config.yaml
n_layer: 9
d_model: 320
n_head: 5
n_kv_head: 5
head_dim: 64
d_mlp: 1280
vocab_size: 16350
activation: "gelu"
norm: "layernorm"
norm_place: "pre"
norm_eps: 1e-05
positions: "learned"
qk_norm: false
attn_scale: 0.125
bias: "none"
tie_embeddings: true
parallel_block: false
init: "normal"
init_std_qkv: 0.0348
init_std_o: 0.0432
init_std_up: 0.0498
init_std_down: 0.0498
optimizer: "adam_hyperball"
lr: 0.00751
beta1: 0.9
weight_decay: 0.0
lr_head: 0.00819
grad_clip: 1.0
warmup_steps: 200
schedule: "wsd"
decay_fraction: 1.0
decay_shape: "linear"
final_lr_fraction: 0.05
batch_tokens: 131072
seq_len: 512
doc_mask: true
train_tokens: 751600000
steps: 5735
dataset: "wikipedia_en"
MLP neurons of a small language model. Each row is named by its layer, matrix (up: input weights) and neuron, and shows model dimensions 0-159. Each number is 500 + 25 x the weight over its row's rms, rounded and kept within 0 to 999. Numbers have three digits each.
A block is one neuron, or neurons of one layer that tend to fire together. After each block is what it responds to, as a language model described it from the Wikipedia text at the highest values.

L5.up203:498459463521513502518504473465464482525483489495488522487467521482517495487491502496475500493492519484485531472522513490527509484495468487506531478495476513504442535490477561478534489541523490453480528469459501488512495533521471498483466483489540444477491509520501475470551526493454500504506477501479448512502538537486549461500483458487499504474468501511521499472535496539541481493485506557528513518560520480502514543489561498501495541508475515502504484489473490516523473436482431
L5.up672:511473500454484513479482508500537516493457512499524487479482484486531539479475496497484524486517496488490505470486507516466545544512487502468496499462484484500470477489446538498490518494489483485449510496540477490497501554458513478498489491487483508510518501472471521482517532528514501517514500468488456473479508533489483548480494487530460459456480483514468494470545499527514458558534502542506508517544499526502515496491476497457491511539535555534542441498467496532507513477480536
L5.up688:531477541530503489510504488519487500481484483451477501497449519509483512444531468460479499496521481474507488466512469478478529502498448500466517489506522497520499454476496511537521536516514520503521494520451540496476473517499444481504544490498466497512491495517510501485514505484504510499568455496465480482519496484497510522485527467497517546516456498487478516469444547480525534511517474461542493505539557517516544509519472480477491478491490560558528446472507497477494481493520482
L5.up707:466530481484477503511490514553485498533505493501507527492526514497522516521572514481501502548500535497510516455481493508525503498509532503501445514516507517521473511503463509515484470481525455473507478477498498506531486511530488479472488460475493480476534553474497518463502493483481505482482490460494500484461535535460460552487471495521480489484491490534471532469436514459531527517514521510508519502514521526492503511486533518477515482481472556542532513474536484490567501468493457
L5.up786:547486466498570479480497461501483505505446514487478521459481471569522503507503487510542548539513508482480490499477532510535490530530484451503481506476532460518536461509487542509477496504522510485488495449509482503504468506516466497432484484525517476478512504496485518468519523493494508545490462499484489503460509517517542495529499474493527528536484466506485540494489483471472485532500473499554510510476499506522495525499534507493538536515527525538488542479489500493492461477524481
L5.up957:512504492525564556480512528499505493544477531525507458483449491506504506512486477521467544496467493476526485466472497472490538577506540499508516538510490532536499495506511501512503455507484512482476477522474513506487495547517510445447505517522480495511480470511469470493525517475478481507476524487499482487546511488464487513485476489492491472440472476524521499470447508479481487526491471508529496512490553480526508488523510526474508495501507558486491504511497486506490485468487476
L5.up1141:522529499507482502521530505539442499490499478488516479496477520479496497505492515513464477499476469489519517485462515507519543500516474469499467490486477515501480536492448534497489487486500486442516487494504502510517461524565503503502516525515466491476546545468539508495534482484498512508538452497495485512512478462536477521525470464484511544497498510472488479470528537489531464546532512588520501509480501517520528507522523518453517474507528535501552451494482514440535500525505536
L5.up1153:469497534465520465497482497547484493542495478491460494448510484506531503492562498518495494507502539501521541466481518500492505522496487501526448510496525480511504508489484533490482476516452500563531485483496496517489511495511492482478520508528479480508457525522477506464473501462466571489540500465503475461512543466455498563505458491468452445474485508518455530475499509532514530500548542527499509541496539503516516549503514504477490524528524506514471472503508492475498475508494477
Possessive "of" in names

L6.up1135:482496481516527470523503469485466473507445462513483501475484525511502516476460478499474487482461515488532530471480569540484510516530479483551537518500487466491506531477487502520560512514522470509528511455455506509540497489537516448468475488502469498466484507488512424474486564502504499455481457541527504553541532500515465487507469475485511510496504524501478496490505529517511509523476493480538513525534513514485501557497495516481487492535504540496496511469525499497531504516513523
L6.up1141:523530476525487504543515491493504531541432516473471469484507498529518496516489464525468455512513502495492502466461511507495512503518437509480509498490506488520471500507454511532524511474552503532493448502498484539489482506480496480464557492520477500529511514435498479484461482497508498481560475523474533500505499456511508511549499507466509525529498538462505495513489484514501493541493504513503523495534509521500487541507513499481485483490476511454481488500530483513492517496560502
Copula and predicate modifiers

L6.up571:490460476488528520508435500487499508528471516494495571455524487474473472495513486500499528497550527485532485531494500499544525498535458510511522508485496521476481503482472552510523524502486458507476505487497488489511512529457487498444466517468484509532461493540456495462508527468511504499508479478481535515462507494480480469503495537537518521494475483551488498498457523517536501500498511543544491512526468502533483501501511468545489471551502486475482500489465514526509541455512521
L6.up1159:507501442497521512493489505506497507484492480520479510481531502500519515507510505497521516483466502511503511508466522530544489556491527475499505495500530525508527496503506553556473504465499503481522472493493485517499470464521446521435477498517523503485490480512519535482534507447512506552520527458521499497500518502457449552486458506491514480460475487540507477466431568475491480515485476495535512544518549492493474519489513513464505504484463519460499502473504457493492473483507457
Partitive "of" after quantities

L5.up152:536483513508483512487491515527519493507442477470467452508487482474545525491518507515490510550492507492459487473497506506548518489497515506550484501482521526491502511527483521529548477490483497491546505468497524516501471471471472468482510503489474491497539490506524515482501541469472563492492514499499450487524503503524498485498549420495492492476471526523474512516488461487458528504519492437510515568510505540486498513490508521485522432497486556543498471456512504520521491472501538
L5.up172:508491521525537484496500484488514466501482495492466528487421551471527512477495459533486486536466502490502546486503547465468520499494524486517472505498477537500515517514534535534520456466481520525492508514464514495475472504497502409478532528514472472485518472461476472463521503498520562470521531509515498527475481527489516508508479511483535462521506499487498456478453494504504529501473500469500480513527511511502487512479499493491488504528515504427484497459567495501487512541525474
L5.up250:503494466496521440505484499522487522529459491483533498533533516479507522508501520510521474540495497491472543503446526517519538525517499518474488465517469515503449495545511500491512516471464481550516512493486469525499489513497525494448495487539493491464479486485476481459509504500473507470500518514554450479511494475485509505530505507525530490443500501473519517494524505536503529494549492492500523499503503527499456519487536487503513485505497494492485476498552494491550518523532508
L5.up568:513526499534492472519511481493505536521482518453478477516466504461534498473487475541498488572531511482462503482509566494509479465538488493490440530508496478504507490537510495488576479536481455526485521513495480498511461508539504496523526455529463492500498471496456525532518517532539509514510482486520508515476544491512505486528479492539524529475460519529472493472491487532492536527497492512511560481499475548436511506524500519496544546524473499453484475512560478501500486440493498
L5.up666:508531516463450462524499520525541533548452488504447487517473515464498546485490478489520472570507482495466521487499485522485484521535492535481489497446543544457469459562466526491488536525518497503481503475498510522486486479515497481504521457530484506475518476496459518490522508479492527478483493518481496519471488479480544546510489496505536454491484502478498529493484482492487467468542471457518531518517513507478512519492524499494501488571505547481562493491490494532455509476518497
L5.up669:547526496547499532505476477523527515518422512521478489536484563491513521502471474555523462534477517501477499503458476468464537504496533480498480533513473508469500497524488527494558463471501500458521512478500495471489501491543514443463535505511464514498501481525473454475520521471505500508510445529508492479494498475509485485541493486516543447506459541496471486513492475478492505479505505469505481488505544497460445537444509486465486501513498522516504462463511496508517517514527453
L5.up990:529493500475494458487481547504471534476453502472471491533477467523536533487463480483524502504520509485479524491503496456487488525482514545515481522474552484474490504488492534507569505480470487512462505483497458512520521468478528473498512517513481554471474435467484474515538505530503494543471455503515509489518513482515479453495451488484540509505466528491517480494481539469518474521522486540509512532485514502468534499485507491504520446519537515526547461473528491482527499471529497
L5.up1089:513503504486497474491493532495479495525453505478501478517522485500492565472453492531475482520498506499516506489454513491470524522484461499512447498528575477485490507533492516503517478456463511483494484465453481511535486507442548514471507487522482507485482501496465517482469546480465511500510497536520521500499487437496453472527498502517554542521492502476486462507450476493527542551478561522537489462490494516498491573536491511460547486453452569508511498472503504497507510470520498
Copula after subject

L4.up308:490516523439508516529502526531489488530438506483445469505479489529513502493481535510488477493510486482498517509467539531520533530488487493551475485480457499500433515490493544495526491482495445530505516466478476496527528491508488499462561494505452492517476501461511467468468536532495508493494513460474469468570482466455483529546507514483523505507522528458497478512503521469501505495520475483486511434511505518506460525507487524465514511526510478509474482495509480502498491499538491
L4.up354:536513512520524490510520523510466516549438507470494508494474492521510494503477510505493459488500489482484487530498510507522518518514517489503464498484479449467471506513444537535554460486498506481535491469478507490489501513533527454518523512542488512520510489481475487482481535496517518502493518504501467485483510503472480491527495506427509474491528485467510514491514475509508503490516527501536543512475501520518486540528502528524510478526520536510507470477535483505491502489531493
L4.up760:489496507511524510504481482526496467483496438482467471499502518493562531500482500505474493501534530491531536467503519431493481538497492483497518547464516484516532506519538523510555536510481487486507537474514469554502519468499526488478505503494480517473495440526513490507487510494502516511480514508518497514490524463500483534515441522501499465515547495511442434500476460475506474463533516450482473469534488494474504527481472531468523490483477507469499435503519485531514492492536516
L4.up890:531554505494522512535507501479472478479471448473505533548492474470531543525501476516521512519505522480499504512485514541504490519517487454504458521520492478471510538543493540561508500432508486526519463494515518512511523469505519491474500536494469480570457486506506438498511535530540493522468474476454498513526494544514496488509493484457495547486505506475474474503470524509506519532512478477497504494534529545434482493493507487528491490506480495476477441468522490496469503484494520
Word after copula

L4.up321:507504476520475495519508522508526477533463503495507535533512476468506523481490530495507533516475505476484488503465472517493529528511468487483481472452528544499516483496500507511470489462482462493458523530488537501532465512509524498510588466507516477507482487536496494514510520498527505513525469442478454462493494496486441479517445486490505486463539503501460542494526464526489472464435520463514475500513549503508483531529478487468483518488441552495547489507487498478476546499477527
L4.up484:514514513495492525501530491507463463526473469434528497483497480542511487458494445463467567490486497481442520467547540490475486500474515485510494543521564525536507527524440523462501455519536514506510516463516530469515485513510502470478502438523503504506490513477518497507485522483460505489505489479516486461501487518469512460513474496497481502523525500479488506472444520509554457525504514494517513469503527488485529500463496494446502450497471568512549491486536494483486485473482509
L4.up1029:531507526529500509507477519528516465503493530475531533480515484509495475471502515499489519519533482474503532455467508537530531508495511492525489495483521555497501480473470517498509476513508499443468493514481568512502455482509498500467541503488509491514481511466558510504517501493499467508503478509532462479475535487448525508517511516478555509542466524472519459480476465522483456465520482474531517528480540500483526513559459500437495513516511511489519487488493509473497488526517499
L4.up1117:510509550476466526496515511509457474512467475470544479509480541502516481478507553497454487479517490488509520495519477509484498494515502443482466465517512525505500471493477514454495492500519516434521521490507485488524491524514518486509472460500498493480481523505501498507477512472542518494539480514462465486495493469493499531466520473484503523498491499503505543520530438512505479489453527518533509504506504484518532505468450545444478500527490552504536460516544490551512478433499476
"of" in institution names